config.toml
norm = "layernorm"
norm_place = "pre"
qk_norm = false
bias = "all"
init_std_qkv = 0.0228
optimizer = "adamw"
lr_mult_up = 0.812
lr_head = 0.0077
decay_shape = "sqrt"
seq_len = 256
steps = 4444
dataset = "wikipedia_en"
MLP neurons of a small language model. Each row is named by its layer, matrix (up: input weights) and neuron, and shows model dimensions 64-159. Each number is 500 + 50 x the weight over its row's rms, rounded and kept within 0 to 999. Numbers have three digits each.
After each neuron's rows, "fires after" lists the tokens most often just before its 100 highest values on Wikipedia text that the model never trained on.

L3.up349:366521441482449532510498506475514545569501543520461427502527453497381596517461539635451473439607468500578613436410560579486453477443512447475432448515532540483523517407413515538427500515488534566424541506563504478504524474547495539524496470555545482426506507442524462543538516525595487488
fires after: " |", ";"

L6.up119:525489544520446542544584530503549506572415574460509361496530549518443512489459481524437522446527514612480474474547516516491459482516543461539566456500515438469505559461456445513501522550436478517511564526473537458628601493440526551599563575373503556481510483514486462528439528492480461538
fires after: ",", ".", ":", " and", " that"

L6.up227:386581417490571537431559466448464503533514585536459471434500440464545490548471439501505533558533459532452534521481494479458577438554588507466613435480485518514438508476484501483442431606564482517494603478531579566574518515518550586471538572496607500490418502446480510551578493520481511422
fires after: " the", " a", "-", "The", " The", " is"

L4.up100:460488594408484578450559400527579481497511547535428423464585500495433463568510507504435463459500451470515502435477502522460485405470533396601495464488541528591508540552425470544502475466473536587404528514524515479553602511500596600533501524509520537531373519512473523437539511386499501484
fires after: " |", "|"

L4.up225:506509610484464513448418485438535557494528587523486437599414607499519502516506518529497428497499458497586426506550365483505532441418485471400500442450502391557535503530516468443572539464536572523466458501471573537467569515525537434497528565459469497515527517485484608484525383455553429564
fires after: ".", "="

L4.up148:523533571472489493434542514487520576532479482538410516451567535436424469626519508433575467484473471482471529515475480503437549464376507526465510533454569489421570497489528567398542499473498547499448539439447418521482469508494544485660592580502541490507525603468467572554444524509452471601
fires after: " was", " is", " (", " are", " were", ","

L6.up616:493535404589492566501542416445449558560497526507456540477519537465486463551429498469499439451532590475473430441513405516463484511473448563470526407475543488517499540524556463550490451519447486523478540469508510486530540526461535524443546607378567563424453494428478487531615489539522505457
fires after: " (", " on", " −", "=", " \"", " +"

L6.up322:450499581520557517535538544519472495583539502466409441594488550503516565576419489424445421435445516531485441514422469437478488474445482587432513427404472430487536611386549528520571470580494520588451537524537502519584497577464507521496564562523539535401537453455472485534511478471485495485
fires after: " (", "–", ".", "-", "\n\n", ","

L3.up346:500426514537521541434386442521575465542498571466439466487574523555449505519446522490445456500506540486443405481473367590344428635525491510454438436494537509609502470547486538493460482514465537549467573462424528496467567524481544462486515517395507571507493529454412543513513527502552500505
fires after: "-", "|"

L4.up230:440509429451482469396475532528501538532544579594526516543517502526526523561440396482436499460530512545463457515435436485482416439471558476448518393555486460499466510545487578488498551564488479446532442496447515521474514552520576452497513503471541448461490508446489493505557504529486530449
fires after: " the", " The", "The", " his"

L6.up438:509423466516449506537544567586473524488540504528461526465502550502504466527506524503522500398463468515537555411409532624434521439379514593444534415450571514474506487405585525495426478505407454509558537546610524556493491545500497546539517560485613445502496414517478488534549459504464444488
fires after: "|", " as"

L3.up275:438509505528420523436534474590494505528446492496481464497552516553434527506440481613472484514556549496409431467483516522509455468447518415486512449494570504584468508354415406526457516517499559614489563508505472465624558511450505587550473524474540443501530479473452505481444533492525507505
fires after: " |", "|", "  ", " 3", " 2", " 1"

L3.up589:499509466583588534543468533527510450567582568509540501518457497469469530600460404548544533490525539550530580447503467523451536436392508543502424472510456508526428540545507522541499489410532483454505517431465592478501514492503542545538535523372536509508513439481466473490509410568484657497
fires after: " the", "=", " an", " in", " a", " ("

L4.up231:500554495556509507450571446484566495570544554519464455532507513479506528486477527512434358549497527520484479420423437561463485549447468509401402414495548493508449440472495534439546471450456463547453578513480546628522539509570597524519521470458552439429538483455429492456512517558496418533
fires after: "|"

L3.up490:515572509454546446392504516536521502511510537520451455529531602476458483510500537466464503449509460520562520433500474578446515412538423497459560331461552427478515556517525474467508533491403565550421551480543511587540511548477549494579530529361566437448462526481549623433504475433598508559
fires after: "\n", "\n\n"

L4.up517:539503470512473509575490483411496508539596552538504518573563392557512407495465506428555436507491518457507459481472396484470472477555524576520535384479522434504501486494468547482423464442455478494474598518461539486539536517452520502460513613445507625512548420419482503641592431548516424502
fires after: "=", ".", "-", "\n\n", "|", " Website"

L6.up600:476565578528458591431572502519502528484568543501450481573472493490529540521460467446508498487531520458525374535462514515457421530474507431500564508456540500504429504435454509473527436503409536480485466471508551564584526611442461503472486579507569501443433485452474560565557532542532457483
fires after: "|", " |", "=", " (", "\n\n", "\n"

L3.up514:468442531476537518421506455485580553558477493477518441513396486484426547440556521499414435486542459444478393395530501573498395474515546423472413427470471502540524490494504402520553507564493583502477511521550500487538550477475424527499533529495541442419522520457454493444516531522504483532
fires after: " |"

L3.up406:426491527493343418516550458495481488646567478568379490477526539517407423574458497595439494544501495453489499474468321467403553425430579416504556507424520531475507516587429549495510563481478487515509550563418502477483524575581486474588544578561530529490487520475491511543434477459536451495
fires after: "-", " |", ")", "|", "W", "E"

L4.up389:499487495488434540512545523542485520489542502493385579539512512525504516575432495530505440498463410436435606482380484460404529330533561417533481446487474501579478515438490515439461482579447482511518475535603572492512491511497488557503575572454507527520531412441522519497551405541479440447
fires after: " a", " the", "-", " an"

L4.up587:443441574481507521504457497495511554591469550531499430600475505525364461557494446539409487522463478534545382515521476541558439496490564515484525496448532491504538437528537544437485476508509524477420451540464485432555548499484467512550478467483441482467576567445517557475561447493531494521
fires after: ".", " km"

L4.up133:467523573456490547516452433508481478500444520497418518550541436488416555558464524539557526452536527600547491423465483546442542552468428589458509429477597512532534462542460546354452543560429494552517460496470488586569524520531491493597617512484510437481499484491473521419530550551477566465
fires after: " in", " of", " at", " from"

L4.up582:471554490571426515502529487418542509516506543568465396503465586507511497436412528458454468488519426547551450488597545491504518422559499532440492484476459410458467533499583465447511545481475380500513503523592449568520540514490464448560542490538618485558487502493481643497436402441556540457
fires after: "\n", "\n\n", "|", "K"

L4.up216:439515459433417459483537577506425558606528517479521535575461463490467425516515485471475479524493534521485443469483493502442478532493532449439486411473519433499467543571554489447434514488485451498484536487593534480557578596572414561543588479373532586493537488457468534516494442454571453561
fires after: "=", " |", " =", "."

L4.up537:437551540582414508436457413487419468618551528495471427495468494409503466515475508513581531486484501510508489502536412533434519449513538493480493480514559528504490458556465495499447569564513398524477484543496472525439536462509381510486521515516551579494547482472477501587432540553540467522
fires after: ";", "-", " |", "W", "E", " /"

L4.up545:400459542471421526520435499452454512597502501478453590550543457491468457575484572438576543562484483582516522423462438494471543550493474504513556456420473506529511493507494461519487526511498539492588514514513386565518544514522525416561542646465486507446511599443505553591462554519526443514
fires after: "\n\n", "-", " =", " the", ")"

L4.up268:474484538440491566478476477474592504527558554562510556530502479571521534565521464435521448454539449521508390431522437477464449502484504409537526425473472542515481513504436474570537440445412514475496610444575595489611564531472531504444558530391486547451469490499447480651498381559446488572
fires after: " (", " $", " +", "=", " −", "$"

L4.up323:443507556471475456521475443539587521621450589479497407454563585465452483519492452539512490491584566535517397545569430539502493453450445430413496420543497477503500584483551565494466426544505537646436495578446503530580597483438440566538480523463459534484465501495522479458519477464520497508
fires after: "."

L4.up463:429507526532479511478503530441492539537481588565461442574457531526404486510384460460500434371539468490546451571514506439536426451497569507503573580400485459495494630463517487457517519477516501622455461509519541483600493367558422481567510472485467535459501468452529598486429501428535475501
fires after: "."

L6.up584:522535454552451526537523408435501486538418540526463577494532411501459494578476499396396513518528587499594535529535457484511503562482442571507562457492533514561471489498489553461447431631454489498465493524464530515542533615409586448476513584480463523452445555435491462457584467519464517444
fires after: " in", " at", " of", " University", " the"

L6.up151:515510455565547467467608534535422508495613588542443450485488442518490528529481511468551585535608477564483482468452462514531481446469524514454544460495568415548443495449522440478501482442452483429459557440473604573491489550525550555473486543411554476486457506466440517556592406577498513483
fires after: " the", " The", " a"

L4.up520:434501491529443535421428474564561430512519508562492513487511476478422465494536514429432460486540501507478505491489493495482461466427520559573460455388476465584393477510517553515503486554515576506475497508503466541536514493550458460520591454462515563533436584446511486533446544441515487417
fires after: "="

L6.up563:462489571405483481490453561579482490588453534506479562510522485452549516584508366444503472501504543479495516464474410518516465488450548455472533443458543450496554588515536551436383438525530460455512533449504482483540484522526498585475518538495492661500549478441467478547438536477566489472
fires after: " =", ")", " m", ":", " ft"

L3.up238:427420455507536544414466449560474572534441570525481514510594427485476448502488449562508445515550491532391490512607471495469440456513490543444434427416504476550452475563511485545536521473425511476453561472594499510535676561545480610550552483407581509475539497455477477482512506422511504531
fires after: "="

L6.up612:516467582436507538438528409486511562535543521530505486461442514593449551574472530506605435413571508536498458461486424500422486455437499428455516421445592482615507550478404447548515439477443467585543475436580462548458554590500528531547466526549493493528567475468461500553482489523478516573
fires after: "|"

L6.up448:442531495547523497456549481527508577493461545526535475570529490503430470475474479485559511475509483549523505455471604459455446478519575502483485505496477534456464517536546408566402492454478533468441447569517513510571621547538497555494571434505454556492506416376483501545443405530552461533
fires after: " —", ":", "."

L4.up6:526533494561402454460478495560484472556451557503484472547570573569456429502519395470418550482495441569570518507526391590502496501535481433434554434509518478469481498452462512465510501433431440507494638513448459503603549568531521580641491474383610501473577501505506482425484465513538518628
fires after: "\n", ",", ".", ":", "\n\n", " in"

L4.up444:458545497458501491506549488503604560534598491493523425493560621470436536503447520523443436465466549536491526479554556535444450407368490511503479483542494551536471584388452479456535486502467450593425500566503487526384587473492440562492475407544500544531536469444455492489509422460535504423
fires after: " |", "|", " 4", " 2", " 0", " 7"

L4.up215:578503501477464510484492502492440440513494579565430515535511475504455481528445499445541497490487492552489488493543423560460456450548519635512493404509507444511411464550492436581456506520420464444404582461472565500444594520508622552425606469463596599472578444488420449520569440523525441527
fires after: " a", "=", " his", " the", "s"

L4.up256:544546463510494557554524392416519424557518572565457537492531464548525443445527492538523490500544468438400474510465456517499551512496420546440369411509540474530497551534541453570482433400408478454413513564501443514513480520519555529488494465332454617487526393456459476577558486472495421472
fires after: " (", " +", " D", "/", " −", "["

L3.up231:523613531520487465476500516484457412526478516472467462402487498500457549560480424573515585581477454569490518454428508521451504469511526548420513481492500542446461464481566537501475564459506488576457562507524577452472493525511481532538550473407492464455496423416515454527559482466510617509
fires after: " the", " a", " -", " and"

L4.up467:475494541463510447497474501502532522565492573460480491592567495501460517459492449465491447521461560503465460511501440548489522469506504566377517413503465455527518527498519511422447522489472480503475498563478573559483559551486573525537515497360532585482579492428400542538548456482459423515
fires after: ".", "′", "="

L6.up209:451516579585451508588529529503527486558455493544430498488516592554471485571485551482578508488459556570516507471408430539440435511465543599517597546509485628474523489542574432452529469353412508418465552565572488518559509496501427576444526476450512585608536512433503528577421505468483467523
fires after: " is", " was", "-", " were", " ISBN"

L4.up577:455485575530427516427436463491617523486426615508523497507517488531460534455534535560476431571520489512398449556524513512532467580533436517460389503478580523493526519464453463522517511408509471583507484609534492490603604437488519589506493497454511568428465508479392509509449534468506353548
fires after: "|", " |", "-"

L4.up497:551497489516492493457489443543600501529507627556478470615568519586482540503473493511523477448520551447500459403518432528484397630466440562501418499500572471559472472559456519487549533467391472449420534583486576488502586564504460533533467487434521440485496510445420532431599424418561470452
fires after: "|", "-"

L6.up297:477526561482438426514435506462634507499501565487475516538561596483491460500491509544498454546470490536520527516485501620373515437512487457469530446496603534505507499402454459540577450500537530512472553473488531542631566517480511475499490534539500524536561494517368503505540473382564458571
fires after: "|", "-"

L3.up17:484527504392415476490486494520550368545523524553488536482527508481561539642487562535488475523482527496542598565384518451461487437458540504418523436454559504472492513524436521488465526449504487582434632533451494540443565562442498520536534537529440463450469526473501558475466530515513446432
fires after: "\n\n", "|", " |", "-"

L4.up337:518630500503494430475565509549485446580478505513503488419534614411489439461473544506493502530522561536557555448530463565442501370498492532546509449467557530474497535519562483468499460509452535517402600477459498500517530482582559564594544472405559481547511428464454446436392548531569465525
fires after: ",", "a", " then"

L4.up417:400473563541474570504444503460506527533465522458531627531561573531524525479422478553515504465483495525539423475519512522441478571517524559414464484539487536567511567467549499513495539459396455488507619420527428437532569517534506450444552528419618521458502469428389495487505573503442559470
fires after: " (", " $"

L6.up596:528600490499424456513491419448474519532441596511516418546481580467523454471500444475466456524501467529596497462530430576412499459451492487452595494494563404453500579547492497433510507554576439515424557535499548524544570631549486561543541547446460468469479450456502505448487451461520537525
fires after: ".", ",", "\n", ":", " ("

L6.up272:482409623505430499465541543551530526501538490587432502510544485431485538596479499532516509492530517520515464452487555430422425474345552442441490565573569430491437574375399527456520475499454491479427555557483532565458604540451442565483550451470481592535549487449538479517511512491465441527
fires after: " |", "-", "|", " touchdown"

L3.up513:461438517529538419483497537518622552538562554501531390587539544524451460495484412461499469482517467512407484525540450549457523477506534542387425429457491570426539523503567448457505427555471614563447503478456488573532561536514539496525501450425463513537516501481481551550534404446556454545
fires after: "."

L6.up255:468489459479462498511469524412469555523495569486456525537582459462543551558417449533496518504541536521453575562413335455451428432434581545509477501491492552577432605441480528434545404566536583466479527483467568486492494478439546566538520495484505525408505565481482471504549457461511475475
fires after: " on", " the", " in", "-", "|"

L4.up227:430520507515484545495510532556590517563425592518512431408538594529505560525444500572564431561519492520549455493515489589496417424451531452411476540477505496436477570359466473535472515440548475608484564441559493514535562469523446569603524482497500507426485471462535495437465539467508424473
fires after: " 0", " 1", " 2", ",", ";", " 3"

L3.up516:464488474518526447454427441558585495534479561515487459620581479497500464421474419508498485494518548476443455468570419517431475518439543557573410379413596520550531466574447522509495554474441534457534428389520521483508547539429497512525663558459506466384541445461457539601556508560538433494
fires after: " on", " |", " in", " from", "|"

L3.up286:472584598542489516411556460479506520518441493666494461577518533420451436534512506495482462572530516493476475456435495508478511489472484409407566493537567466456502534514498525461541465468574532454417608512504495592574532468479349492570521598487507460446512492473540480510553480496541448574
fires after: ",", " was", " is", " were"

L4.up194:492543497561407474528556488485628466546544539517518446487625507548515419527465508456489470566581556469575520400477452507408530405469562495487527476510483560447507463542466443528490471464486611493423504499526514474577531517445531534542512422515533532560443448494521549461443397488530503451
fires after: "|", " (", "-", "\n", ","

L6.up16:540528492459562550514562520540589515562460492527542508488580566489551452468517512436478515456580511571464558444473475472429565390445490501485634422515460471468562545510527440522466382533436508485494545492528531501491529486524569586576535497406491476567412441495480461490428502418547534450
fires after: "\n", ".", ",", "\""

L6.up65:535463499502495513491503486529538462622406613565514573443520594518422474548478489480503480467630558489462522498463470580329552397481566450503558436462565500547451482464535513454488488540465520546520501448434521558498465569458458546513505519502532467482481494484486596546523442532551581569
fires after: ".", " (", "\n", "\n\n", " was", " Released"

L3.up545:486579474551390521559439440487571471486582511561479522552594553509469454587484471532465511520599477541520487507516446514441377467384568504465431575542547605444426572459371508513473510522476485477514568504498534600528545469460568550505530466525472479458457507472485537520397507562480522401
fires after: "|", "-", " |"

L3.up139:460502421477488390522481446420484452587515599519479339583455574506555526563470548475426469531508488479554505453553479490506485465538420447405461472490508409472537512441531506434510406394519500564508418614544501574532494513452590431538527517553522532560559536495571572494490365466519478494
fires after: "|", "\n", "\n\n", "-"

L3.up32:489464531375488502494526539516464464505414511509494503571548524451523520545474574508583443548525468465574648551439593575441486364471456470487582431513422541543518544440504509462522499567515533544460406464644426521473569466547527481559511505465539481487367483498499549450452503490582487494
fires after: " one", "\n\n", " number"

L4.up387:436562489493431568495522425562567489518399505530452455502507523453408484490505524530459524538475505506576506462521489618498494400532462490492503438446461549456473584519454516395562502451512455466466602462570533568433571511472522492549519561438546537416467468483499514443525510536517526471
fires after: ".", "\n\n", "\n"

L4.up433:492515539556556534442526496501530484578469544545522557505475512498473428553517490447581505467497512494548457476567540523405484485470497551445435423468490452484411490497512464553502496506486537477464564508585589534511573564469507571465591468457561628434532500459391472455550528460479438598
fires after: "="

L4.up154:393550549511425541563487435467456412560517532494415466525557487459515516503408543526458461516542476523503485597434427567404459491472628443497602563467554483388492498531491512455470560483473451564509555589472451552441554477477515526549525568548485526513520507484472567522442513581462471520
fires after: "\n", "-", "″", "W", "N", "′"

L6.up494:418436510453429511537542547634558571542498523495517499562494503514408579541441469550470473394584506586481475511431490575429458461438556461487485394403570509458532563443477490479517528498477533565500600434498538506506501491434509501484517523501469499477518464467423518586520448566408512462
fires after: " |", "|"

L3.up133:463514499515526505446482506480525460587487529496535532500441537492455426572471511477518494474566475532569539436522493554483407374526511519531441362527471492577453510537445480532562474534496594477480447472504605489602540475503523450473569570504573546502502507504545507480514473548511513519
fires after: "="

L3.up252:463583530591369471533494539490556437592494568524504429418487587517534381596488542567468444477602456546542526513507490543524473428504527443384483513479546543499493494521459509403562503470456491569490609580550486545564595472471531493489512552508546495496502489452571507503472508501483466451
fires after: "|", "\n", " |", "-", ","

L3.up117:390564523482526555474542450460560552540568570516472439511464483494444512502496469523437497515490449584397503459559600554463414442455632512461497529523447547549468534448431466514478547561444463524422543446519484478579566507487544606530520499449584429515499511459463495516435489532518552508
fires after: " |", ":", "|"

L6.up421:448493480423430485514533456558484510547607571545437478441537454497544502496482480475527510479516499555495365456529491507476467546457409549492545416459493494560444561507538475452445471558450453460431547422524570513528542546548495540494648561376549553434479506470470507522567467506505436513
fires after: "-", " rec", " g", " \"", " d", " ("

L3.up53:411507480503486544428545428488555536503407568512502517559497469473417562495459503600442494474452569434581537490573597567462423479497438595445451397466556566455498541497385517543567576470512550503508487473501473478437625556470522553511519492461486470477467452429404472459499511551525398539
fires after: " |"

L4.up143:432587563459554522500537483589627516524475557467534423505568577570456517424518437483484442454506468491525499508443475562513462474516496452395457417459531515378492476477571441444553462520576501541414592508498458521505539500580500534529521403534505579525514391482488541522498489526542482520
fires after: " 0", ".", "2", "′", "6", "5"

L4.up531:467553559440511512492477392494433451570479523581391461529581444487489500552522466487510498516531397475542449489523433472505547468471534589470477396476494447467480526555349468394522468517421481508464524451483585482589546574561523575557540527413541546492427573496506484514556455549489466477
fires after: " in", "=", " of", ",", " the"

L6.up143:482446386509440573521502488546447572465528550498499499550455499451507513564451500482487456563496467491677479408456378477416458420460446441490589471480522523549404548530551489407451509445505472427487508525545457523469590631495475500469524579417550518532492437384456432572559458508479506482
fires after: "=", "-", "\n", "\n\n", " \""

L3.up91:495471516477459459502488524485495504495529550477528485585500640475505479520488479530451421538514494433457471579541402543498526431485404485458441427400568440506595542467515513440492524475529562495471405511427531602443594497394431527574533485461470496518551449482512626448521411438604413539
fires after: ".", "\n\n", "\n"

L3.up359:454531526466471613470514399601529501509431543506499508441531458464332491482490430606392527538496499454557511513502557571521404534497482481470486472513514609516485508499361500533407541545498477562466594525528520503509539485471538608500515433496496526461480509404504459479503540551456413470
fires after: " |"

L6.up458:491564513489418476431528500500514527527559535485464422502562485479484487517489441530466429461495500530547519492547467523473517487442495551456513408472523440386382511543510523501475453463463463498454634471529488562574482597631596587552487475432564520455492535480476438454501446505516442605
fires after: " \"", ".", "/", " (", "\n", ":"

L6.up66:492557548521556604485563497600600407462463430532466467583446555490506529487511558442487541564537468530475390472521418496488514489432589507526582470468551462437493467465505495450478481596493494545476488487387472537540520483563467585538470537550572497455518549469440493488482516456549536510
fires after: " to", " can"

L6.up425:496490514532492536501444537590468514507437522507470505461454520549456415592462545429534453525500568559541352366442461550459539509417561536482477476453504528489427479512427479401552468503512555523467494540487584449581540444417458517615453491560509510494501517485521586506576468549471616509
fires after: " in", " to", " spent", " In", " began"

L4.up623:489568456568568509473464421417531574543420532494469424564505458516506366439455478514497409471474563524561474520391520516501584424466492458497518505435578478486458415568490590419528449515496482517515529513437433546546525461534487589544512507461532479498567488435571447443478432491520494543
fires after: ",", " in", " and", " of", " to"

L6.up512:402546408551425403451544422496537477527545538495530454492491452475505524491511489566510484486469555515496480534489498554440459379454493484532429427467471535461526638441612477540518395571481483547509545544511555561491508577614496544545470399425518522454514533467441397482539504480537526427
fires after: "-", " d", " pen"

L6.up21:428539511434564481486586501537506552520470526495494406485483543490449561501503507501628541446582515484539490492428463592448455493428489507532648479470496532468481599389484395459478514595505494571483454452478460587507546545495565592508457553422575503571451497434439493526509448438547540509
fires after: "\n", " 4", " 3", " (", " 5"

L4.up182:437490539573400456543573543464536500522473488493515500580581606410391453462502554487407455522594520510443522490436501539528473444469459418527477559445567413518487516482440549457502600552566517576502448568379535579475532528470441425527605437557418453447450570508465555539406507466508574535
fires after: "\n\n"

L6.up633:511548478486465513466474439544617401476547539490462461528516589500403507507459528452516523440505392502460480495466486512483519458399498398383495516508569504499526510445437445520550485495365473629475521508570503540455569497527532547525512505531539452493497532494466494571459447447512446466
fires after: "|", " |"

L4.up16:472460552551410572431536490520576512512492539510540491574628511434507497514458484512487494496440476543584538478448523502340424465513561475495534489533566605447511464518564515506437424495479528481390507568505456506649559573515420486511482481574433523583392465462526510494407509520553456483
fires after: "-"

L6.up536:477506529470533553419498493534439479476457498525473493530487634496405416543454565461556491526469598506524382456478487614481522494478599562513514497489469427443507479507494514452430497548389505506503513501455530510546503484510494554524521562512515393557531632476402551433438528408527585508
fires after: " to", " can", " who"

L4.up186:492468476455464527465492450580570469515470559610504512422598517500435548491465431514438538598477517457452513444461367578443330502486600562510480388453536530460507528464485488475424521555565528547507559479457533540439510502428548586493553556437494563449518470436462551517472598508498461429
fires after: " |"

L4.up19:481462491576518552443421496528554418524478531589526540434469465586470475579463532522424535490496541473442478429497435546522499486464576597444520507370507514419454470546435511462507505617449512489508529491460517506537536624501506582524515518559552448475460647491485568421581649493492572492
fires after: " to", " on", " for"

L3.up170:433429491530432545506490427554487464503496572493467559409623552476539446543490538537625511519490590536429453452426411470461391555515430567452486453458548524496485543491553454557506450495484500423404624550448470588505591569409493485482584595399547510434464489448466491488530486571492470456
fires after: "=", " \"", "\n", " (", "\n\n"

L3.up101:503564565527418490525607531566455540534491528497502428428478673481460413600485528495469436445500419516549581489541512461437515446455465525492578507484545411421479529506564513425522538478507420551483546550417459504466521479569495571581535475538517509555483455491512452501533505542539533492
fires after: ",", "W"

L4.up380:411549526473456552575571531512478545580489580478467498602473442485465490533465554530427422526435473585545502425457476497460498489449535482446588453454426432505579613457546546450404465522484502495484503525645472485500547537523573494513532502437558566423546462446496558545544452488537549523
fires after: " (", ".", ":", " =", ",", "{"

L4.up353:506581499573510491434471487553471496504380560499484484449562543483493490573456501607460533478573516533555436454494571560487544534469519535514430405503586386530517421534496613435515537502458449551421418498478531563572486432534523479573512530380526384494564480443503578481527441551487524508
fires after: " in", " on", " to", "On", " In", " from"

L3.up412:511592545488456545493591468521636508556441521521507443579435610549429498476502486615532562512478481502575530493505477563523426441466484457456478433510560502460549479446440514508530491549509552575476516471519418495563549584405486605587553529422545532502555427502554553414451441559502517601
fires after: " |", ".", ","

L3.up478:387422504482408542456552513550481519468461539516532539518452474454433545551482510477525445528557458450492515458518481500487445459471581553476516383501504502557453513507541444492484525521506555487396560580483565428588578553579521538477567419467504505519468449424478488495543490446479452511
fires after: "="

L6.up267:470446516531469489442501434562558508520542498558502486504507517498483509567430471445436429450484386457485387455482528585406497457496599504378509443509473496511487476567471489556518460478414446614529603554564481444528562426488536500575503469508576489541457437478433503401568514479559476488
fires after: "|"

L4.up384:475515564542449523402539446578603460480528518480502481571447579460490506458496450488581424560549547598479485426455408532516546525453511405512515487454531505527420478519511475407533546521499513504463550551381566554481634583529512527537461552535489428479527493479451526585485456501514482485
fires after: ".", " It", "\n\n", "="

L6.up456:530560436520456527504463411515497516523491539543482436498583421575522501514468504513480423469507491428553376477480347461443553419465490482385498442452512408503521573511509465564558503545437418528420521530499479496475602613479526476536504511463569563522507470464529483498545481427475462497
fires after: ".", " (", "-", " \"", "="